config.yaml
intermediate_size: 1344
norm: "rmsnorm"
rope_theta: 10000.0
rope_fraction: 1.0
bias: "none"
init: "normal"
optimizer: "adamw"
learning_rate: 0.000827
beta1: 0.95
decay_fraction: 0.664
final_lr_fraction: 0.0
batch_tokens: 131072
MLP neurons of a small language model. Each row is named by its layer, matrix (gate and up: input weights) and neuron, and shows model dimensions 32-223. Each number is 500 + 25 x the weight over its row's rms, rounded and kept within 0 to 999. Numbers have three digits each. A neuron's up and down rows have the sign that makes its largest values positive.
After each neuron's rows, "fires after" lists the tokens most often just before its 100 highest values on Wikipedia text that the model never trained on.

L2.gate685:517537488512483499508479508470485518465518525528546520473498514520501506485528508507528451509499498519495472503526573526516492557472482493509501528511524511526475538527524497499519529484534496495470488508484498487540494544507528519487510513490481497488533472467489496539476497488481514522555517510502498501494494534480518477532503501496505517504531493530528538574531494476500512485509483490493504523496486446554467474529505511498525546489539484446499467492511489474470517510497468526492496480522486504470511487494538470466496450537440506504491483497515478510489489470495498571
L2.up685:507518512478507505469531453505514485508509493490519517493535515486505511476478495478521502523484501523482537498543522481500489525490496489518509490499518511514500467447503486535539494493489507513509527539521520455549531489505464490509525493472490472512525512484462490514500491541501461475469553509524521493509520483491509490517500481515459473483519496533483463500522527446506516500472516495486511524537510493478527494469494481535463486502463492504508489521509487467505508482490574499461455502449534515527489506576551449476482516483490497476507492508487548486507511510532498472
fires after: " |", "|"

L5.gate107:517465488523544469539480516502527501518519464510521546479532511470502543566493491473504526543528479489479495495491480506519474499480501482513502490481501459495538513531518536506531488470442499448494471486528530541483567515527475507488487568512478448484450490522484520547518519511482476530563539489471458489541511485509509492506479473493539495513481493496497495510465468496505536466502469489475517506493496498502489491513509476520520526510536451513508475508479497547484536458491497489549532487491524516487495478498511512506504464468521512486492452532538492501491450478521514508
L5.up107:507530441517529497498568517508448507471484529461498528500468475497499495461458485506512482502499485494520474511529459516504529488539485506509462465489438514497496516488471551465536491502495503517492480503470506495488488502489499521501489501506525511527492454497508548528521470493515509526494497532522469457494487510517523450542529489498543497494518540500503520515451505517520495499568504484484499492457559513477516526486438475495472520500505488474508492491548535461537490496452515542468462536538499493519490503502465553540510540528507518496468492506503473559538519485521491503
fires after: " |"

L5.gate367:518505496546526507500484491496490427496500504473464534481490526461522522542486497458523539487509523481460488473523475533530517500495525470541503514462459469497538461494490508494520470498441541507478499482512512564478510482544461484488478519517497510487484478550484541467482532476488495527503479522480433471511526524525507501521496481451485539502449491494508497475487520494496483494509471519534494489505520495469513506490465537498517472469539512504460501481503525498518452461509479491513478530476521452497497512480469564505514504511530535498519480448498461506501500460532482538
L5.up367:520469466524561479537565498506502511535496544469518495528495474470510509500526503516526501516515498542496517495499477512515490493501509509483483447444519474527517502500489553531532521484467491512501497493498496464479503487483537507505504510524469485515457477497557520514545484486491479534525523470488471497514466514540519486511507469457495512508519516502510523483490574473509499521516515501515513502494533519507508528499503506527491547479500460469551500493474540461503489502461494552507526511519502511508509505486501543517513431506530525488496492497557470523483494431460504503
fires after: " |", "ore"

L5.gate755:512490482495482518505538583502430487487449462502479520462448497541460497527489449517500541520549488492490497494532503478509505487487540485466506515514468474545508509450524506513478460526518516531513525489532482520518496490495498499493471518539493518491508499512531519491483481479517505510501524522476469469518536484483436535472528494533524500525497520462480477520469471501500516533503472498513502475503480459452451473465514491432534517522477499500515496473511477452494492524529494433496503523517485450527497504527491515448535511521499483508507476459503472519483496489524530480
L5.up755:460475498509534492478529485491487498486503464514514451544510469510493466491488447494495516517547457493504551504522473497514499455480532474507529480507531499507516503507478487512500484516458500537482518487511483540486482489471492490477526506535473492516477491496527490476474480527526549479512514528516527521510519504490490513521458527554496479491468471467489472526533542504505490491522509474478490547465437486513499534484516424443508524504497505486515439506525507505507507515495502579487508498483462455513500487470467462487507529491530491524485473481489466513472522516505509417
fires after: " |", " backing", " –", " the", " 71", "er"

L2.gate909:520456514439493507517479509521468536505517532486504532511473503495492498512504476521561515516489491485460502494467514480520509459551494500506474488452512521466536503464499470487480479458486481495480534523517530512463505488531519497484500454480514542558499486515489457475502547499503472470467492487530492485479514458487523492497536487528523483519529499504531480532487510487542486495512504489493542456505504498469468468500535505507472470532509471502486536528487471513527539510531506482498537549477482514521468512479509497483532477495503524460538518489472507486525549464508528470
L2.up909:510519469466454494489509587524456533466510514532529537498500470508543505498522478516535489504500503518514509474510439469524456510490500502469525517469496561524503473441458459494472523459472502519490471498521508462503480463488480510524508490519513469503485522498516532499536515512533498479549488480433483499507510458517505519522487482500547517483492520498490496477508498505506490493509491429459551504479454516488502496517489454455470511481520535546504524500524524514487533518524512512494493538546496517477518491494538519523498498526509514487503494468489490533491501493474516471
fires after: " |", "RA", "i", " Japanese"

L5.gate1060:470490522510535486486456507513510549523498498506510489492501457500566505495496456522531507516496480474480516483509482531467501518511497474514521487523477538482549532519503494530479481492494510502466517501480498537504500458476471514492528517520482503510487484518512512453500484487500515488541518476502477466461491527487499500454515485517475496508512472501490492538460481495498504498496528495490502521536542455541519497494494492471506512515500465469495505527461496487448532532497478504495518486507540540501516561512534468525514490469522485515565507436539492476447512483495487538
L5.up1060:534493489518538478499519502491506529512471481499490493506457491471553509510501504522505485543509480475499533514480478489520532497478544498489493470474491496479540504453539480426540538481514500514514465550499528547498525526523469452461535464529558466506481495467477496483499501503492479457513506491506486522499522489450493508521467506507498505493523477478512534528494486463496497521504535489480484525502551484530505504528486468479480526458558484526464483491471498492533559474502472456518490477511476520484470504482525487447505460451502530538501549495496502541553509512544492491
fires after: " a", " is", " an", " his"

L2.gate598:511524529473493496499516493456492460501518522545495516485492521470553529502467517542509534485454510472511495515520484481504499514517473469443457497472487505509499439463537508499501528499495483496483505506549523528514469502531518442449508482516485479514518524500460497506449517500494488508504496546515501480483522493501513464532480494472488492518500480539503500500454444485446493501465479540476497476496504500493451509482490521516493471476508481542533505522518511509518462503558470501473511481527510493483489503493448486527505483538532492459512495502484514546504466494493551515
L2.up598:494443462470491463489512480526508516470493490510496494520504466445501457475522511521538497512500516491479437508512511529523448494481488501493523528461445523488477508487515516494472535470444515497503487478492499505558506486479503517508487531474484481495472460527546499476499460498532539535466483491505510490523481504524463558489491492439526519504462548466501522487503488477480526404506493457489479507467492540514512481490523540517491518527518483488515493498505502507537523478449536508510493506493515509523482450508494521516522554518500479488510481511548500522486528516521508478
fires after: " |"

L2.gate248:509503514508478524515537524517503520486461482489484520469491510509511480483481486496522516483530501454509546507515506476449553536550492479494494506460501516486466496511508523490492544534520470511518503516524484502494548550496480526496490478479443506510523466496478505513476508504474475492514513489506516489484542472484512469498520481505539493571536514440454530554474530510505508522479460481513452497509494491508504469462521515558526493501538447513497496494496515521474491492490518480527498478486482500477514443553488513518531496508471490521475520486523502530514473533521500515
L2.up248:501498494512547513487501487478502510512498499468516524522524506518513482491483488535494493533501490492424527488500497520452522495510500481472532499514495479543477498491485416542464488572525563500452507453491520519496489461530490547514549506486481499509529486520507486534541498505529520521475465469539505472485544507513511513489514510469551496466474504499517491487498507496446517508526479509516505513500504483542487504522481485508481516499506531495503526537484505545494570499525488491544513486529540478515487455470509531443499471505527478479528478494513504510474498517503469498
fires after: " |", "|"

L2.gate180:427505550511523526487496475471517528513530521501509512503492484446468506477521487488493469473497508499530496496515455515481435499515474519497469499552487509501470487563520525494486489483519513550508512528472519502457555514471514474503464519510441479481471481484544491487511508512459466500495505500492465482497464541489509532500473505493515537497512498477446502474482527517538501537483493519522486515518501529496515506500515491442502496505504487512522487486494470488491480510507493485503508518467535476474532482488465428519531498525509537540503534479512482523483505535497486495
L2.up180:453534509504498535457517453499506521497531488499478479447481495479515533489500522489496510448465511500477528496479496503520514482528551496481502504513533535504497589523504483455496497501487495507471523522483485534542479509452547542483474515484472510492476485486464566500519517474526548471506513475518487450496519469478549522481460501502482488457490477495538509468452555537467508492474515507535538522507519502550496489519517519500476516491514540480502480494472491501500474546477517488484461512515518528468505521457521493473499488469525483491494497498478500504475474488543476509
fires after: "\n", "|"

L2.gate907:426528482520504472515499514507482535456502492491483517547479507521480486502508479537481488524524525506533513505557450456492513501508510470499452475481511474515475463501502483509536469515486502521477520509499509497535512513466489485496487524538483449495481502478529481496462518524497514491518497524482507478494522494504530540532514532507529520495444481493477502506495531489507462493475507513502534433499506486523563529521539496517491534489475477518501434530451491539480482448421463498529493469565491534431461496505520493468485513526489540493504474482525447470520482504512459526
L2.up907:447538484494510486496482494515491505445498523505457502519480494501460511499512507502458502501521510512505517505541499459495490485466532463494466511444543486483493522474508474494506490495483503535454511506538529499516525537482457489469488513486506520464525478526521501488449505520489498477511496485501511507511540475452473538470523523473514507512504503514479515486490503504492483497500490502516511462494508493515535523530502483528490514517497458521513474507469496503474489490492482491511481462536503532470487507537471478468493498532504532506491449518509484519520519493519494514
fires after: "|", "\n", " |", " Democratic"

L2.gate419:506533492514536530503526479459486492469466479483486472491501480507472485528491507481509481503525519552533485483529541537541456507521448521518509535533512447501480465528527452567510505554495483490497527505488522509497492492517501514510526521445514518513462496502506482486495492493490506485526509462488497498544521514471506503525523536523523479483531548463447508483494514490470454551489499521514487445499513493501465499506528489486503502545478497494498513479488460458512497516471544476470495493491531508492509489506485550491546504541517543514495515470478490478514487479467484493
L2.up419:528476526486502501475516455477487463506518477526466469515461487492492488479535496499529538528477479526534510539459536485492453528533495555504466486451499515497476487513503500549540518503520508545510484517467566480473499520548450529500518534476470499502483529484482496495536454523505517476502467492493488518518509521523511522510536493529512492506530488523501498448537440506502511534500553505523505510510507444523466502489543486547497464472537496496535491508505454508502491501524470529403526498480491526497477521496507512517462519553507495483524486509456493555512477484509502521
fires after: "\n"

L5.gate891:519456467517528514480514478469495549508509478490499525515449471399478486486496463519527461495495474507539490552474551505483471535486480488519480515498516541490542457535481495554522489498528510514506485513525513484473526465527513524513498483525503480503473537533525500447506467487428508494501535506503478478528476482507524484488493465566531486497503466490503530431467531535498541510487540497548486505454519429477505522479535479468503459476480482460483554488500536422497501508505478483490505481499525488512420452515510497490461528480528510518500539468488518560451469480478504470
L5.up891:461525449513473505527519510465492488492497509517508497552495499507524520522477536528482504488529465465451514501504498530539511497479531526513469488501489478511484474507513506413495529513522496529488489489550492529520489504494513499484510528479473483533520491495494455482503540482496471515492472500529476488553474517531520487535469564531528487476471523526493515487499521519523471499506511524468529487521461512530514494506469500452469521511496514518464484481444512499494510469472502485480527531468523557517506525465499483516493466515497514478526517477531474498519521462534492471
fires after: "|"

L5.gate288:463496436511500484517517514477482483512532500475503513490526519492512534503496507495531555529514471463470479515486466504509502489490502459502515479483514514528516518489486485447492488439504535501487491457518515532489456535471486462468480539492481476499521442480494465529502520538539534511527529475496484507518543510509496476498452469434499507513524481471526492479473470530488496486550477462513506486510476488485465435486514495482495489490526501499481478492500510505530519482465476491479443488533493535515522465477479522472527504512544539516497461512526457491503487455448489505
L5.up288:528458471508515515445566483517485490463475528466519497474427488525517496484490516477470485514476518480522504507460427525515495497523493531481501493493469442481505527517511554508530531495467504499481434510459524500492499479517499506518506486542450493554464489497490535516539494502506453508569510482516519476504482514521552454514486513510502484512530492499489510458479525491511537496524531479490492427515498528521509513482509483502511512516503491508481521491481532471481524501482523493516532508463537476500518537489470529541488532485515501485510503524516494526501517474537478518
fires after: " |", " 0"

L2.gate1143:496497514510482478495506490517530521500492510481521489503527492477472446463512490504503500492516532483485507521499471446514514506533532524491482479456493490496536468498474495502442469478513508466532500487529508507494532519510471505509498505523505506537476504531527487521548507537536510455474493490476471555533490537536503504506483552488498480502478475488517469459527542496510480528488479487540532522491505495493463535505476508514499459482543494449502487499462480525484469457500486494524586484478477453533491480536484475532491503487513505494512470520521514497520531511503508500
L2.up1143:473521490501435547495508484540494530538488483508509508489544493544473487488492525507553491454501534462502503497493544465487459540498521513502504514486515514517507488480518497492462496496467501500499507511500540525516524471510506488517526525484475504481492510502483478570529506514490483523544530468459488480501488513516473487508519468460500498547539531490489469520501526466492480560466500475504552501527496475506427542511481556483465501484530534486516493517500514522510500511531508528483518572493490544497518536481504466489539536509480489457493469527517534510460504466496475517
fires after: " |", " &", "omber"

L2.gate853:497483487536519498532535510524486475504509535536519520493509480485505533489517518525502471485512513565497492467481519515478517504486515449490520501512513522514461538501515528491499511504495495533493489510474494498482525496479494513484509500493462491488499437475488525518470520479475467496583541492498487545538552544504479527521552513417537515545467465506481546483485500509538522482563459471502481467506495479503523495494499507495517502465513498512521484489455497518520504468535435517520475467484463512505480488478485533507499460508482506509501495526534510515525498547498477508
L2.up853:513524524508484537486484519521460489520488512494487519517520525539468528474513474505476485509519529496510484507525543498455493499480511477476487497520512512519473483431468475461500525491522536517487468502503512506462515467499506512471489480472463481468516494441447478499469474537471501491520525490515518490517469514515542532493542524478540465523515492459554498501522479455487538517512502502539494492532478502544475540509475541484494505531488502491493484527525517512506540491489506505500516485532523554492479511461527517541526490516523535492495533494508458477468491536509499561
fires after: "\n", "|", " |", "-", " January"

L5.gate22:483498479476543526515522547478513500520514520502540503516473511499505495515478521545495501521476476548487495548475455560516492494564499494521503534561505525514508493549498489478522509500501492520467514503449512507526499497527475494511545536511512483513508507504555522498492536492500493487501491499473516478471498559508502521468492522479448496484446485452466508461493544560490535487529548523442535520508514549515522522468496509474489497514476496513506489523473500545530516490513522515491494506524496489476514509477503536541486513505516488514526518511493501534533483507508496497
L5.up22:500521473517474529544521450502501505484531465495488485527479525521510473540486478476521500486452532506532509469511532522509529492505489540510490460514521494485475513521494524472495470472486497479486532499513470485507509467470507499480457473500468473510538491504471508482543434484517511473540509507523454477470489511446526503444473489519472503497545534496487518509454506498515496502517513477569539510452522493520495455476514517494461463499549503478519514494511527477524519520479475502474488470485517534453551469497495511491502501475509523503477471494446498467462465495508455480
fires after: "\n"

L5.gate453:515444516513523485523527493530529503508502500476554541489501523470467476487514476480561521482523505443514497493489502480515498516516463507544509506472477472489539491469527549502514467469542511476466466512481503510485484519496465501497426538488470466474527511446535533513548543496497517496497507488495527509516507482523488481486509473483505547508491502489541535557515523512477462482498489493512473510471501466506501535530512456542478536544518505529493460498546538516474484499501511505497508442476489524536516561529528508480506450447559505484513529520520474510508469483490519515
L5.up453:524502527475531472521547517482476491486475515482506475463512516527507557552505502495471477522474499494503502507501462510510516504484509447495505474457545496537488529489498499515507500477420502498482444513502521480537471518512458511505507516532505461517475491514518467516498437523549515485515529484465411497510505474510492512548522522456487502478527520518491497467508528503529554487486512524486515463472473531494537510503464507520493496481520506477519532517525525522536505471462491509545520520481498555497508529471500534470530525504494521484485455506505492498488518494523484488
fires after: " |", " 2:", " "

L2.gate315:491513537502444504496469525476493504491466489521508503503477479496486469528508518499495485495564514512495497487465552508514550507488518477483530497460488501521515508452490545486453516517503474482494493478522476547472509515512518496549466487482487509484447520478494460539487488521486470553509483493527528511454516534471477498504526496538477535488531480493511501532508501531479514542462516478507459499524530508486486491505470534493511533516463492518479486516490528527474507480497486478510465466498552486508487539527472519510484461518456478497490568458501540506512529526504491522
L2.up315:507449485520502506539483493518517473512501477506503496487551564519502473475539474446465489483459487496531515467496480459514516476519495479494549491487499491479506509493473525525505486530524492544491467519482516539530498474514522485510515498498477516553507496505495491493478460524516513534491533478515499518490540478546448530477501497494514476475456470496541495557516481535478436458506498573510485515499462470515507488504467512487493527563485501471490488488509508447509514515496506542491494455508510474494525493499488529544526481460528488533500518513527480469439487489499519499
fires after: " |", "|"

L5.gate465:513531508506549496523533509510467534505485515473489502486459476490473489547468523517446503479474545468559550483531477506491472509546479461498512514519481499507490455464543534503560544483505502507449455507493519491492502457537538512544503498516526504511505498489485527490542508477469456487505547476488474514483469508527556483530540487486457512509516509513476539504455502520540566486534473526502476497489505491534530526497490516528527499505515510485474484503520517491530537496523516494521500499508493517474492514454516520559503533510533516551539493498471530501436461433476504508
L5.up465:514480462544484491557522495421476507540543499516497540541490460451525520472486483465513516533500484478457521476484507500493487525474546482511457477536513479511500507505461509477506473491488496506511472527508486477491518499489492502498491520513475545484487470487527470517511537460529456518522517502499441491494516485491488480513496520447472532491515528537497515491470505487513485508484503480484484490486479511532480462538529471496456476469535460474510483542515507500527462473504488528493462541479535471480503434529518497519508442532517558536486469509552494527482519477489514462
fires after: "\n", "|", "="

L2.gate650:528477484512514488514508459497497507510529486542519560487500486539503512493487517532563520485464547515487558527525474513548459475514489518487490504518534489456505523460490452506506516532445530498464494463466526493480509478485519474493510513469475515516504497563503493542543457495497527522499513475517505446504509522508487548507507486508484482506519556506535501499516515501482459518534449467481537474505480491504456528516518507482502473438505516538507546485492461486540484512519454473515452527503516519499506479479491516506448494500516535493477473473508473538487487521506464510
L2.up650:494485460500526453507543505505483503480527482555480464509507526517491534494491501487535497524484507442469507476538507496506513492508480518469469531531483507545476514488485507486504499508521485507568475534499521527493504548508504512519492504501477505546473454485548526521493485511552474498487526496518534496476547480492514495499536489485516508486457479524512485519451534508480484460511468492434549464510500490518519489511522554453473464470499498511515502526538504455545452543511467518450498514544520530499489496524523522501545545507495546491509520504542469519473513527498511517
fires after: "\n", " |"

L5.gate110:473480503526472522533500561456473482488474477548462525475468442513465484506509507590476531484573478481512524487492488533495511469507487498524484495517496543489502511470494470497482508492476531528440499521523486509476488530477503501543496446522488491471461496510534500429533457478469499510496461488523516523520506491493475560491546539496517488472479467483507458497544503494526512472514537478505478475510509486505507469502477489492507546491494534486491490460470485501483501535508492476492496516504496484477486517537516504485507518464516508531462464521528436491499468536491520479
L5.up110:545504496500485508476491482486482533508534460531517527463489529504507502494484488477544514509481481502516465501463479501542464499509482524535501549502470508475503548523522432480508522461485485484497498481522523514470512532502498511457489523515502483511527489517461466528469518553505490464494480481524506498470477479501482473491507495485505512524515521474490508501485429525504571479519520454467493444490488509543513529512478503493505510541483498494491502516568517535488517520522507508516500463493502521507525485467508532475506519544513477497482511496494549516519516501486504491
fires after: " |"

L5.gate531:484516480495469513551536515479509505487524454556486535472487528494520486482488520540499490506508489542526475493460508508542520523518487470535453526489501482515517471508508481471487492512471502467513476524510512494472458478540513474522511507495554472472463482443478505505509503506485524507493513490491520518502510511482487529497500492503466514522492520515457517522484438508490511489502480459533526481478495486531506476541490502483494479514518475515475482533483543505520492539499499466532499510479506499502510451466504510473510513482515515526483504511527476548507460511524463489
L5.up531:534498556531509527527445511509485505504534469508524443527492470491523495507475494505518483494492518474562466483482532464540465510497476546523485525498503507512491483519485514497561504520481507492439516482490497526510517513505518508499484517524517516515547526507514553476482470533526538477510471501507513512476488507545507535444486498523483552494514532481484516487496519557487489470496527536501478498471494482479522541478446497483491489505533516511514532515523468490505525477519511504500487472450469462509506439507471499514524508488583483545473493496519516530475492513502498442
fires after: " |", " Suzuki", "u", " House", " c.", ")"

L2.gate1073:513464448514466542488492502500531535516519520490540527472523494480482496489505503513545518479493458483498492490480479497472533547450519513527536540511501482465520506485506519519516514472494493506497500498521514533527487525503509529477534494523476462492495464510519487543521512583440470523524521472476502521509487478537485506544490475515512521499506504510441461486484532446520527548497511486534436503511527511556522430485462506505465504541503461506455447488511491486479491499464491490459527474445466535494510485511503486518496496524483533487470549488489475501505523499507530460
L2.up1073:477549500526501500505482466510510496505495495564488534491480460534501494504535471484511518524504522485512506470504528485478492521552496559508487454548466505446506532509523491536514473528481495495509506524466478509525505477516495500511487514539536478465489529497475508483511506519555515497525545539544457476473516472501521487526535486466504530489477482453478496483468557511469510512515509491534514452495488502523456558499558523447445456481488488503471474508502489546487494559491517509526503521521483540481539550458516517503535482481516540506497549494547515538552464497499483513
fires after: "\n", " 1998"

L5.gate889:521528482486490505491481475542500514459458503499540493470545491555482495503488517474511489508467518495541463471535477480478483525468454525495508518539512476464489529491533513497491526467477517455542515488489506504480487485478451485499524461495510474503508511457460485568502536543473538496493512533521460503464449520520489486472472491463515489523500519498460511491532460469506524481530519466502444514517498497514525466508497516491542466476517502511508479483540519556493516514508514515498535494520536533490532487481493509525489541505471508513537533461517551504516546511486513525
L5.up889:521497482489526513486509515526521493465454566558514492502493482492502526513497468487519456508486538506527521500500510526478512526523449510519507496506484508510505524472497505493478544479461515521535477512464507495499471461511505523498511511488531450507500476501479498520511510506471482488477577490515512486494466497511516501475487508505536509516515510499534455511519470512537517512539525448487475461543535493519513524471491523519538471514514514485498528502510514516515537541477462508484557505455534571484529517487493516507455596490476513504504479548515552544494527470488478496
fires after: " |", "-", " -", " and", " USA"

L2.gate1042:491543483527531545541519493455509482499482526512502516470504465483505467540503527521505503477480551474486497492531493487513513505548457489494471497529481491484499532493502493479513493537479493517455474481484518523470502510494497509460526552491499430502459509455478513452472474486446494506508551472487516512502500504470517486535496503518488498487483547491460529530486518530504495528538532497498499504488511471533519500508514505465496509507550490540475507495539477509500506460431502515519498500489528547475537496489518506491526509479541538515484515476473497545511513468477483525
L2.up1042:473523459464529460515512538479502510538512493565469522537478509538510501501506522501526531501504509485466518495474485498508521527499504496472486507512498524523514538520479514491490481496511487481484466500511547457492494500469482524498499505521537484467540510450505479497512510531497510481523509495474514519493493508484488544508499466471552494497513545475505536505543485523522456468499551482481561554503465492489536460511490549501500496474520416451542482492525531538528505530508483501513494484501507485473521501499492486453499510541512488518483562478505480509461488512496494471
fires after: "\n", " career=="

L2.gate1324:481494525481523522471557521483486488470482501448518516502521512531480545506484507451458512514499538523515524466477515495471520506524536479486538543523505484454469501484483526499524483536504533470470471485458494520465538477494472527553494499498518473479486459516527516519471535520520500497529488495447523503471516483556512523527520549511515475529527531515468509521520543490492478506482449462561520441494535560464486512511514473492489442509478514515488499521520515475505546484499491499495503497495536511482496515491495531496486488489474524545483502509475496496519499495484534471
L2.up1324:467505506491508486462514472495498476507510535517513443500460516524473503490539521520516492523519469502521516498569472507450483532487485494489510457520531476515467501475541477497497482481482493569526531476536572526511445503544466494489469513509534478493521468457500517515505534508495502507511468518535505472541556509495537479495519514523546473524507492526486468473468526526503515512485518473528546491557485457500502495547540506505462479503479492514466503537481531503511467499487492512517519555522471530503520472508508508486526457483541510493495478483509511532481514515500491515
fires after: "\n", " the"

L5.gate443:505487462520531502522507539469459501515500461500484493485512490524482551494495503529495521523532516485426510507466526468513508447469499444474517484512470535544522488479528487486481515458500517537449480514536491522499475492508484513525453530480502508496521478516496483517529499464485523508507520461536502524519495512449483494521503508468471501544480488542525473556479486499502508488475475504464486484457503462518495465510529489520506566504493481462522559544492510538509512473488473481471471499505543500472492495499490512492508461523506510520477468531532473471505486523490513478
L5.up443:550492470509468488524513489479478508480529489461524488493524549483496466513506534495465470470496573493489496495501507490509527527499508513503465474478560507499541474509521461500506490475496528475521496550505507513516504502527505501500462531511466476495504519473500477505446469490492494499489524529494514525506496484471491541522488482488490516497499459506486552507496476475524531490475471476525475501508499561522566523457513492462479452525459547495488452533525524520483518485493505521470475509469508534439508503457465487569513479525464516481510514476502529518553500510537479489
fires after: " |", " was"

L5.gate411:478527456541497471490525537499521469479478522493497519467508516493469519505494514470483522485510506516486514474526527544498518501479455471471508457469508506479503480480443511494465480492481496480502536496522471518487514527530489513481527461515548504415448478511490475525482513499507515496500501494467477472486496461476509500516521494518516513491511471458492490468506494496483509521473497502511509497505512525505487476513487557483511496489527445511480464488530512550503501536479461525493550515481564528509491526532481532557466506490488522493519498501530505475528454541481495543
L5.up411:535445501440492466482509510476509487508517489563475485464475479492452517523465558486520500522490530516521538532464521447520513561480474470500552487513511526551523506454476509484531515480541527486527484509522529511464487506537504470480533492466529500491472497534499503504498499510485490477546474506544498501478510491491519539498524512528517474487488495512455515480491487500489463504511528531525512505507534532521461494498488505503462491533502473527487535450503492493476520531513511495485486498510504513504504516517498452505502504476529493497534536486521510462524480497507490514
fires after: " |", " 0"

L5.gate802:519474494496502516508489546512504511498496462528497507548515494526533498502518480494496490501511480491491517478510520520517481481515466514499499493506492517562488478508499512487473538481504480520503527448473487505491478471467470471528494510550556512542465511518471521487506476486501486509516504516482463536512457527505484490529515526499482511539507512492482526506480535494516496502501517500505443483517470485533494520470476507467475527515472503487452505504472534456498483490483492530484548526505532487536558495532458509530510518534499491477497474494551441539541459480485498507
L5.up802:471482479496462526521487549504451488522520469472489521487527514512486489535506506506451489491518509484454538520515530520513542507534478492510509509490480498519487521469486454506483510509493482547532533524497514546518447512527495499488537504494492485547469484531565430494464502474513483487508519514512512489472517535496502494511488479455439456546523530527482504505502505509497494493483482461515507501545556494526487524491448543510500443500505471491480421514500509524529535469499504503489447479510532529483532486486481503503517511541470503479495519538478548516535534511510499498
fires after: " he", " was", " and", " He", " served", " duty"

L5.gate797:483499486482499547456499475513466479508487508492488512504495508529478496504524509516492531514469523503480505503492507510552508513480504490532503494533447485445486507482496519475487506466506559515492489487499511515515498472559540471496512476545517484511539498476510489518486526487457500475476477533461479515545486535505526502511527514508493457506436477488490485484505488470504443527531515484489454463514501501460552528499504459449514470539510500482464458488463492480460503491521528502473505510476497491481471483502520495493496513546508521530458514462558526501524494499500514510
L5.up797:548505512477507525474535478546496486497495459514506537489503505492537499521499522470477528502522521459497516503526512513511500542535495461491529479473489483492511452453458487467476534500512517486461493455535527473508488484521507452460490526474486486503537509473463526489521467497485497524494543504529497464517511473518508515481505537556574502447482529469496508483492469503510510508516523479514504518510483520493485536517468522487512496471500505505487554461503511479481520487534482541480524523514500517490484527489481522553525548512504493485512471505472466543521507522520510541
fires after: " |", "\""

L2.gate109:547475515450501453529472507513485443495491528490492536463518504474515544488517489522505483483468492531478436483508537491496493493452461520472562498502495499523481537488502516500475478455539503518540486511496508527513501518547499476505482430536490516478558477491483464499490472514528525498508488542520485473444488525505514529470504515485458517521487477516509478517485470502471492459499460493510518540508471483510464479472485473514512469533493564509471525501521506526478535495494482477485478501511515515519501484526496463539537531493477487476498523554509529457503521482517507550
L2.up109:510510541493488497529506474490516517512500489525533449501508491531522480521482501502515518481487438488468512518496471458531521500475491496497482495499497540509481503487505527528495473485494453497515474462524497516533517487494496510531500478458533520522509478495488457509507528521545504470446489425502511507448513483493495526485520462516469529502542521460528485530476457525523531550490507534484569562511476494533501466495481478506503500546509509504486506536537481509476506483496502510498485566502502530551490460570493467486482494493515542502507498485509507496494530572552483532
fires after: " |"

L2.gate533:493510508527455493495473473457523535487510520494480517474532485509525500470489454472522499524501491471507473515514491498477512479505478507526514466541473515503507499482467469495523495546453445492442490488467506567451466507512498447475500557580507502537513524512478505516508477546493486496490523500465485488474524504518496484520484515486523511546523531477526536496489506534505472549551478507521446483534500474522495561537512521446520475469525495511508508516527478536504486477497493510508478482528512524469543471517473471501499481554548513494519485496494446541509486459493516495
L2.up533:528519485493445473524476508461480473502525553498467503517480504487552511505456458499493500532486493483499488512538528496483477502495467474475531511530547502499505515428491491506525488498521485489483469510517531533463517521510507445502463500538479535491489487491469491505529492468531488514452478545517482512460521471506495455488520501464530502566503554519489514521501489503511450530492475488538482471505496479517472524541477504524494490489529454520508444495485526468529501486547485494480489500496477532486488472551460471511535494494496495497523496488457501542474498497495539501
fires after: "|", " |", "-", "\n"